config.yaml
n_layer: 10
n_kv_head: 1
d_mlp: 896
vocab_size: 32000
rope_base: 10000.0
rope_fraction: 0.5
tie_embeddings: false
grad_clip: 2.0
decay_shape: "linear"
seq_len: 1024
MLP neurons of a small language model. Each row is named by its layer, matrix (down: output weights) and neuron, and shows model dimensions 96-191. Each number is 128 + 32 x the weight over its row's rms, rounded and kept within 0 to 255. Numbers have three digits each. A neuron's up and down rows have the sign that makes its largest values positive.
Before each neuron's rows, "fires before" lists the tokens most often just after its 100 highest values on Wikipedia text that the model never trained on.

fires before: " the", " he", " a", " they"
L4.down872:138142113127170110187115159115111130075096110191144125167123121158070123108160095145089163139133125142148077151154102168121110129194162124170123186086082142067157141125161147165125123108137104133182112097147142072101158178179172195145183145122118124131159072185097178172153100120118125150

fires before: " ", " |", " Candidate"
L4.down337:146156091144160122136166144133145130120106086081129139132106156115125148119061080115088112114136171139126098184141181144099140117077082188148138122084149145149114138106112148115221146093099118086109163080156164088124081101113115143094101140125126088161073148158157157111202147143153156148

fires before: " in", " on", " by", " as", " at", " with"
L7.down193:134151121117100187117049107121079105137157140143135135150150147145136128096116165079128150103187103144187158076110113168126089108168141140118104108103127117113094126124097121134096073118114116081075085156108159175182063160091129095084134073128045136112119120107155138154162124085154158151

fires before: "\n", " "
L4.down562:131197178122111116116181012138096105157119207058179114096132116142106123146128102094092102179140141072078127085084139168128111133175132188133109145105130084150167129136113116086136159089137135182071152134130192153149149099121079120135123143113119085121139054123155137063076097107208105144

fires before: "|", "\n", " −", " ", " +"
L4.down142:179141143109129183178144138105135110145158098117180114142113063120106079134140124130188130072132091111155071116135123085136115107120153153168097058098168127142162163130074147144089146137165157125094134138134112125127132065170112103056168127122079103141120144146057134109074147143109116150

fires before: "\"", ":", " |", ",", " -", " ("
L7.down847:111164071172177110172109079135125180120173115136090196165084077133079113087126139086127121131136146135125165178168169125150153050147138161109123113131148088121151097117095111158100094137148143159206051240119137108154125131190141137153100101194159129135076098101105097173150085068095151140

fires before: "s"
L7.down577:195131132053087179145138116174127154062142169142123155156164114172159122169100092197112162119081145140151130159136100088077085099094148141178122178115144144094174033120174116100156109130051150152108069127164072082113131158137122145150098125099155081097230139097139112178126129109118128096

fires before: "\n", " —", " Goals", " 0"
L3.down110:158106120111094118185176129105144159122160108065132087136124127110070150116154152236137147092137141119066144119212092109118158136102107140174073171123088170146121086082135124126130105111113139097094127112145141109082146160142090137203189149138024089182127095120169148145137138108094134187

fires before: " a", " the", " an", " currently", " to"
L7.down369:148100184134155204144085163119094142092105105120164130139074142131047087143150123083168215105139143131136148097154109101149126208135092106188132163128188139135191148092131210200134154148145100152107127139095111138144114147101165124119144100094155123133146111167063148163077155132084135085

fires before: " |", " 3", " 6", ".", " 2"
L7.down315:089151146122159129148087075129156148097101123048187144071131181165153096195129130140106119152094096118155100162037192153122092164057134123054160165097106159136128125113150137150099125115130134101126088142078119126134106156143128125134123170131140112102162191101057156178125176158100075150

fires before: " as", " by", " to", " in", " on", " for"
L7.down394:112151135102139175104160136176093138148142109127161137135154073115152104145145104138112170137131095151129128093142153103111102112101096127127135179161141096145068143141116073130110132148139100108081097145172111097079115112089117069122101137126102145114151089127089076129187128113082119174

fires before: "\n"
L3.down769:155110137068110155159137135171168074128130141106126093064152172060126116119133137157108128103137120121126169177121143103096152153107121179107068138127098067112099117113087123154114112081082060164173130160170087166141158119079167150138092058093130104144152110080146164208138129074135103113

fires before: " the", " his", " its", " them"
L3.down490:169111175123144116127149134139139115209211118109145131117115122159109112081179127140160118122113137127128111119220127143112072144147089074147113162124142118150113094120064128165141097118147103168103144092108136101155120149157107142132081181135121179168180137075085151092133108145096145105

fires before: "\n", " a"
L7.down816:191157158132115128077151071145183106086156118157129113059125129162125117136173100125158165123127140148145121120161141140039116124063145111115136121162093116127174097140200127174145107084127115133154136150099138086125166144146142162151132076086100125088052146139178124155178071061172130110

fires before: "|", "|---|", " ", "\n", " (5"
L7.down103:108131109131088117128111126107133142079090109128127101141137113089204150184115161122102115108120120132154191185082145082149097091122111115136126136121097147119114104108125174162125093150198180125141119130152105082097151180096148110121125113121156069129206094060138112087100096180135044119

fires before: "\n", " The", "S"
L3.down707:138108117181183101140155065149172100147141115132175139114107202102109101106158108169187116126164121121066148107114060168161151147109118100155157112126179130065092154151106171123134118114204131173129124167126091084111142100132172095137156159089112086099115121159117133167092093137086205143

fires before: " |", ".", ","
L7.down568:127190102078098142150074130140141125175093082136072087140109166134138120129072198076064156109124060157055186161077070142167105132109139088125136082096154086128162152108124159126102144172127118117102112113102183174122110147073141135141087118116140126123099147103085088151070131110142156077

fires before: "|", "===", "The", "No", "=="
L3.down40:108101090131119153173149115155122059123153170138119160126107108173114064171147069142107140116124144119109124106094082145082103105121114209142127182081139180148156095149157151143135137103138170137168124092147103191111146138146087150137120068141078092113079048117108148092120065098114167076

fires before: "\n", " ", " 55"
L3.down725:135125100088157133094128067124105139129088119131085114173077116131111052104166130131132141079101068084165122149139215134105088101140149175159131063130101144154094131146099070141155135108086118105176110153105080170131130131127085124123128045197086108169114107152121121162096144127138112117

fires before: " 0", " 1", " 2"
L7.down4:132087091098113117184090111094128091125197154142091185127189128132134170216148089116105170136135100103136122100173154095115136105088135157109072069121128089100094132097128118094077187082194161152113129085139111125122107107150061106160122122177109121112052119125151145149089135093137114146

fires before: "-", " la"
L3.down257:122147108124085163120137155114168083145096119064122093150147101138107120149189122125072146157155097112183128112116064070149167158119156138206142131134098146098167159135123156156129115084147169131046187072103112083174126124127113142149192118183088165142096100116135059152097114137143120085

fires before: "\n"
L3.down291:150158109146131144143095186136161114146135107108128074164128185097130129146156083150133091138155091133089161078139141115146112138187111105125108087159170088151060171159160118100179112145148146098118118192118135116045096144068194104088113147132177126113095148141056129128156111161093077185

fires before: " |", "EGY"
L7.down173:134136135065082100082114092119112153123161144101104104155081148111168105092130116137165094132169129135148173138142109164104114132119125113164155141151140144053147125077150128114094125194097084046084102105156143139097123125135123149144136090125094079131099133116140139086100186111101158108

fires before: ".", ",", " in", " ==", " and", "=="
L7.down499:100093157123143167118141125156146154144117081154163179130045173167137109064105159173093141130120119176108137121106120118150177100107117157098141141131208134138117112140105059108172078142118078119140068115131140149162140134086159186144145168099092143113127138157080133063108129091144145157

fires before: " the", " its"
L4.down853:133071151094100091096148130134127126163117129148129154134124118152084124111065094151099132085113100157126092135109152127110108170125163162110149137127087205112121138064099103096158186079117151153121099089108087069119138141153146137128145160137056168136134150158115123187194089114112153170

fires before: " |", " of", " 1", " 2"
L4.down420:239165187147098151149160148159125121142157140122067104116174090120058136175154072162108134124116082108108099141107088140095079099098041098132104153167089080138084098141117114142150122098123111132158126119079161136085207120120157106086143147113167176149149078088195136174103087082145144088

fires before: " by", " to", " in", " with"
L7.down677:169113126119155149080112108125087117153129163129050135106174098142065105116092095106172111175087100206175125087155148113101105147092146087094130132124157118110144133157082035101133100134118150102113169157111079131128093107164100087142114101136159112150135155174185175143182126142107146173

fires before: " of", " to", " for", " and", ".", ","
L7.down356:170131164091096146133143080151112162073079143145053109055182117087071137138135114186136094158126078096118102114121114099178167132132164170126163087117144153136123150100168108120129138092118159121127143176104139085183135092129162172069163153101189126102117091076105129119143080105160091099

fires before: "t", "s", "ll", "'", "d"
L3.down151:069124137122066104133149135125088126103201121082095169125143122144075170127132122113176125057098103184098200190184099132101104180127078073090155160156091214167131131085134124176097177120105158114124083081108207075144169111158136108130163127142091122166204069146122146172130159122155153078

fires before: " ", "-", "\n"
L4.down846:098189108118107100152135175162139130148190120138130143099128151102170122147191120160163107094132141171167141140100139158119169118056074160151148091137130150098091102105127136155099103160101090089131078099106120100180089154105147174107138130116168116180146128089131108131098120112122137069

fires before: " ", " of", ":", " |", " ("
L4.down867:142172139127131094150128206136196110095109125127083132071097188116165144110130182143121120205072081095096095167142138112118139065117156086103170122157142111080130128139137123133183126141132087104122176132201109132115161144155114142119094026102122130097122124140097061134085070098158175127

fires before: " |", ";", ".", "\n", ":"
L3.down821:125106203081116126126086115152170144132145112150138110125143155114114138121054101217144121149132135088109160183178150125123097122097082132085123152147135089146103115150104096164118142123123111164155106091097198113117145061122154072106161170136077053143089134120083095177181121167131154144

fires before: "."
L7.down185:121150105132120131159125142182161101171123153139164068117136137160090111140173143132097115204131139137114119184103108098121116083147130084126098145130172090128092119115174089121154160119104120140196138100159099131151105066150086148135156153110078099132119125171155170071092188148147099164

fires before: "\n"
L3.down872:135152117139184168092156152104133114154079112161103060140140147096151177133104104154086135140174153125080098133119112122123076145085092132140149115143130114113106079118174166137129117134121167108161171097098123134126151099070102149106134076107124146110143129103185157140104164069106120087

fires before: "---|---|---|---|", "\n"
L3.down712:105155122157198094088115063137163129087182143140148107148109080137186098107097132145133115086110153115101123181112173089086134083134136150135091129127136154124182108115126119115130101144155052122118091155159095146127167146122115102102158139063145157096055195087127127089129124114090141069

fires before: " 0", " ", " Goals", " 3", " 1", " Pref"
L4.down78:114129079104070098137101094142158162142142132117075186146165150125103138186120187123173157113101182223109099100100120108191117134201169160133088081111086139114125110104139131119132065146165174128152154120129126155177171103115079105085042121138101124146144155166119118134131135118142118172

fires before: ":", " |", "s"
L7.down388:110117162097165185105122143146106140073122138173151151075150172223144063154073120135116114164191179150124094154166085121093134147087100106087111121125146141242107089080160081138132127158106149134124112113071135114171090138156113095088095115105163095092078102122119078152063181047140139164

fires before: "ed", "d", "ing"
L7.down376:135110126189112122142104162103158132143151125090164098150118156108139094108169095149120132144082091149128156114091127039106146069133144103177079130107132203156114179119174143048087083162114189112073079116169157118106178102164172068144095161153113101114173063087116131086086103090130199121

fires before: "\n", " a", " Japanese", " the", " English", " American"
L4.down613:152176139109159116117164099157135129102054138099141079139102109135107176146107113067138086069090090098173101115131111087154194081128110153169136133146127136115136081116164146098119137151118096093085145121172081126128181084130162138073132141130094086104136070107085097137138140100087142138

fires before: "\n"
L7.down345:136117198151163142185128159160157103133093177147112091135138105141120142182170169120131115127162100123139204144140114141123104147204162125187131093106098132189122117105088104102192179151145131166134137094112151119133137080162140131142193091073130135102084095156127072140146120091090146094

fires before: " the", " it", " that", " for", " her", " its"
L7.down479:139131125103110092135193094065161134145127108140098117133147113110157104111136135116115054150121153173120126098099116136126153095095090095158077092120134067142149122149156124115083099095158121144078171167077157165097121113121105150090154165198155105148079156158141104107128141112128170095

fires before: " of", " to", " between", " and", "s"
L7.down370:051128140137060115148120119104085140131210091226128117090135135105130148166115116109169137187103090163173148199110125119093136162110098088138164144095139121140169134131145103137049093117148106157163145168156142105119132156127152140093100134154186107106133080154083181143159129146106168074

fires before: " |", ";"
L7.down727:100109153104085133078083135115155132204167172077143113115112062098143111048116175149125107065111094100090114107154123123198122181139075180149140114129089094101135072146166096095113078148116110087135102166118129166165161148070169139152146115052110096096089166115186102094163159201099100187

fires before: "s", " of", " |"
L7.down698:146157106097145140103149140165123126072111121122084086131145172108161063087128146149135177103169128174133127118127129118140164131117073185134187154128166082128087209165163082148143118125150151120110127188108127104066123134054117073109127115085197082098108100135151042124096190122155106122

fires before: " |", "Y", ";"
L4.down355:129082127130152163085107154151159150154117212129099061115148149173120155111147104119095131147174166128130056142073068134151161155124167084102129062125148127048202169147130155163114093172116176128166119129139146078110156088167134092135102148166104135127153188143207135139157165062103106140

fires before: "ing", "ed", "s"
L7.down878:076044143123125170093112112120083083148137093137155158151139196096121123140142127139165158116088115117177119132175140111141164174080096116084163083194137117158129179177141127150113148165125161123213069106126080105112057146135141109152147061196107153182139130121162156084157193146101184136

fires before: " the", " his", " them"
L3.down693:088124162113087093152151145133160128098147180155189192068115148088165094116139177140129083115145174166145116135151124167151117126079171107124122234090106141145167149140111152135150162117117138084151128105156133060152131145113142099185176167156095108123178126129160060152154124108125134149

fires before: " |"
L4.down774:085161127143165109089169142083147130106145119123124134067162102117127060207105149128090124165163115123103151121122107127055155126133132182116122086121117165129058104133142174127148109055146171141206146099179210135161139152156120167097162125080090128099001134177138186125117159166161198113

fires before: " by", " in"
L7.down372:105085135153153131130080141181139100158165210118204150152094081101168137098147157086130141159109136131156156049141143139112154093117122132100066167113124164131121104144128043119162110152117137072142137124135085158151009155072144160102115171076120120139148133101094145144182111133133116118

fires before: "\n", " 1", " 2"
L7.down325:163138159136100120062123100114133089113119150088127083149129197120122155079185086112089160103153141158119100192111075129124188077108157119120153101108150185096165097161141187154125173137173123084128152102080217159114099101151065134126154130168102147109119119079160095127100143079134146125

fires before: " of", " for", " to", "-", " and"
L7.down781:117187188117135180085116076127117105110073150146125098144173124131177141194115094179132147157109176133149071126143098155131114131115098143171107080174106160118095059079158128076106159169104105150111125116106147205144164203170137179152101103145146118141077085100171162173161166120178138108

fires before: " |", "'", "\n", ",", ";"
L4.down723:133087073171133135137143131101110146114178147167111160132142114122095119122108092096108175134129117137139148183116132159133137108133115196141188114087225135149117132083145117094108138161168067204181124112167125125190152167144152079139154062124115097076103166127193130120114091156081139085

fires before: " the", " that", " \"", " it", ",", " he"
L4.down793:153165162122119108181132056128103121157169146177112111103098174109070114133113116173157131145082079136141067070098155084100122122107110097178165112093086102156151116103126146103146111132125097131090144150100095121139207082100164064097128077153125173176127086106136183081149111141151114085

fires before: ".", "pp", " |"
L7.down236:138162159179145134066149152090137161108141159069094152121142109074091113160087164154056152169147148102169038161128095123108110121103153145112170082074130099172169116100093090159088124123140077123152145095141127152139098091095107098108096135135085145106150131124156141120127115144128099149

fires before: " by", " in", " for", " to", ".", " on"
L3.down14:155110088129089166097168154182171150124092130124182082167118140139095178148059136110118092062099101129142168101156117093108114128165102135117085136152189168144148124161101105091123058148130134115082210146115120177125137158092147084151075134148134092108157132122105129123116145086165119136

fires before: " of", " to", ".", ",", " with", " in"
L3.down327:119132134089125117144147141141099130136123134204141135161167159098072173142103135095131100125105124061163139130069142131120158177123136136197147113184097132112187107150127172120101158152154159068135142140172142113155123109192130150091098177136086095116100113145181118168137147125127186045

fires before: "-", "'", " the"
L7.down223:130163130060147141161104089136122155083090190201099092110132117108137154169166082161055121176139144142069144114152072074086147103119117132142145127162105095070119057093197116135133151139124130104085116078119138170101153098070120094165158118214080132110110126140164093150168127145139142106

fires before: " |", "|"
L7.down125:186147156175124124114148173155072101213175078112081130194112147156141140102199074140109187098108155116149123171160107120144111076125139146139159090142073090156088101163132118027154115152099129113187121104117155164146115106096149161167129127084151095113100140129162097131166112110150115213

fires before: " a", " an", " Lin"
L4.down486:134167114157140110091116104099149198131104103088138062115148110085191130109163130098133152115123085174138185147181070151065136143149136074111147133133122160094148069157132092132133133145139148121136127107107133129122205100098086154159126181126110139136159104154116149110166122130177135067

fires before: "s", "Out"
L4.down806:153153154114115127056216158173133122082093098156151144126106093143158074164162110144147198124136141149154108121135079081092112125125152123141100188133086120087137115158089105139108091195112163146067103083163125158117111129110148135087084082128156121157134126144130112119139103109083209087

fires before: "-", " ", "\n"
L7.down291:083139123123064135131147108085088078065108125079115116140104165067095149137133147110089111090126139108159169170168118138103154091085158148147139120113164091143143189112149092065097146137112087123112143065104117103113132165084193170150156187135211060120064140127105084094135092100105173122

fires before: "\n", " |", "==", ":", "-", " =="
L7.down855:168134175108136181103176106128089151141148136113160130096147153124128147129149146151148178112087145156121119126113092082165136117155153171147121142175116077140146138142164147086150170136080144074141125176095175205161168127158141144106083143087110181141134164073108123143115175143171128127

fires before: ".", "\n", " number"
L7.down799:110125135157105143046125100142178109102147149114146059139110157183154139080171088157055121127142095139140100202119118153125112145101093078038123179115180156128097153101089106196122162108102162084069089096101144111106122124134135148068184131151144092089153101194074098051142153114141129170

fires before: ",", ".", " |", " States", "\n"
L7.down228:125124122155112133090181130146128106095151075085171146073175176150128138117124134112142091152123146108098068143094160080111117063102138099129195148094160110167143148129123063088177110138133178168105140059142180111090188092140132167094184128102096114119149159092116132174083081121161119123

fires before: "\n", "|"
L4.down648:115166110138070157128122143125103135134158099178145101115131133122151116166206140143099086117124084155112162086135180107058126138136136097115157112114101159181135132118164089115119099095137142142143152103156117140087159104170183110117127103172148127119150096166115145147137082093119184158

fires before: " of", " to", " was", " in", "s"
L3.down298:146121134104173133093075135161115171102129124119092121143165096138224135108071078123080134128066112110182083173107094125094115059087122144103122162072128161146137050166159114153163132140151096085109094167141093108129056147178171141119069134132120095166155131128159118091120141103112125166

fires before: " 2", " 4", " 0", " 3", " 1", " 6"
L7.down64:194099152081089115124060082118094118125126067183101154136154103145161124105105079153144108155127115186122130167114128140168105120146116159096107055119127106144104114082087176077115092098124135134168111077134098127162172123122148157129090131071127094147123072105172135128114140127211132122

fires before: " in", " at", " on"
L7.down306:113105132168166143146124207090127128125137115162067077172142125175127121138134142157142110103142187162165151128110118147158092059148161140136110151109152021151104124149138092119146088155154107122130165142167202133071097161151119183115166108126137107071134159081109164081124111112128169134

fires before: "\n", "i"
L4.down796:073130099177158113175105092113114145118171109170159067125098128122149093106131136138120136112105179087161136102162141161060141080121215093144063126152162163106093100113043184152136118098085097124088143082150143143120140140072157156100065139044091158071225122147089119112094109143137148135

fires before: " |", ";", " Canton"
L3.down185:128173139145175136127128100185169066088153132118182133128123122110129143166089164182170136167149137095102166140066152187120165179109166159136123102129116104074151146106058156103156173135201174152088116090151112089201143144162060155102114110143077162136092107202123134150147153098135145178

fires before: ",", ".", "),", ")", ":", "–"
L4.down16:151118118170124126122100095161119116164202109112156168190198168144191070078141111181178128126142119144150116169130173103099138116116134141128164126098132151119122141137102132109180097126168081162115152102178072119131153065153129151091154182095116146134149110166180117146113152153134110138

fires before: " on", " in", "s", " as", " with", "ing"
L7.down227:133081215136163157094094144131180163092081170106124164180121157143138145159126099153158129113102103173123124148199115139129148124183077101074133064108077105099125152136160064084133096119167105138156183115186143144137064097115143122106168177106108110160148105089145119150101113139108170189

fires before: "==", "s", "===", " ===", " ==", " and"
L7.down554:153158104146160098134179117162154094183149082143130163198103179106154130146093089207164153095149101142135111163124166113097074070148165155110092113110146130076134176105204176139180162138148199142049186090157089113078140154078156129096073172130156127152103182074083110108138130121130117118

fires before: " |"
L3.down214:216131119149091130121153125151148144109140104149150129216172177079119112135169140130064108128115104049111141088145107141111084165118142165110122113162143121116184166144141170110056163122184111135080147120177139115150136112033041175134097137118156079168139145133095135128138118167134128162

fires before: "s", " the", "ing", "es", "ed", " with"
L7.down246:153056131143133192108103127180144172139161162091147113140094194113192105131126145069102125131102116080149102169059144097153115102152126112143101096087134142114139144150167129144138081097132094082098129124152090083137134208122154106147098078142124101132147126138110135124127104136116079203

fires before: "s"
L3.down62:121128175083130072114134123149128086123140134101121129154121076119100152103167064131083169110120152154179134160145121113073108122108084200139129185112121155132106115097134094135156058147148128122106148126089113107113135068166149123134162080124151088183107144119100088120128156135079176058

fires before: "'", " |", ","
L7.down194:108100128089056089130140117126160156115174136151125084124155161118127134095157076152129110098106099074117111149128092155153120130142124155146078089108133098096105171098126108126138193116138125109151150101196127145151111196088160115095183220091151157086124091172147140107158106126139120155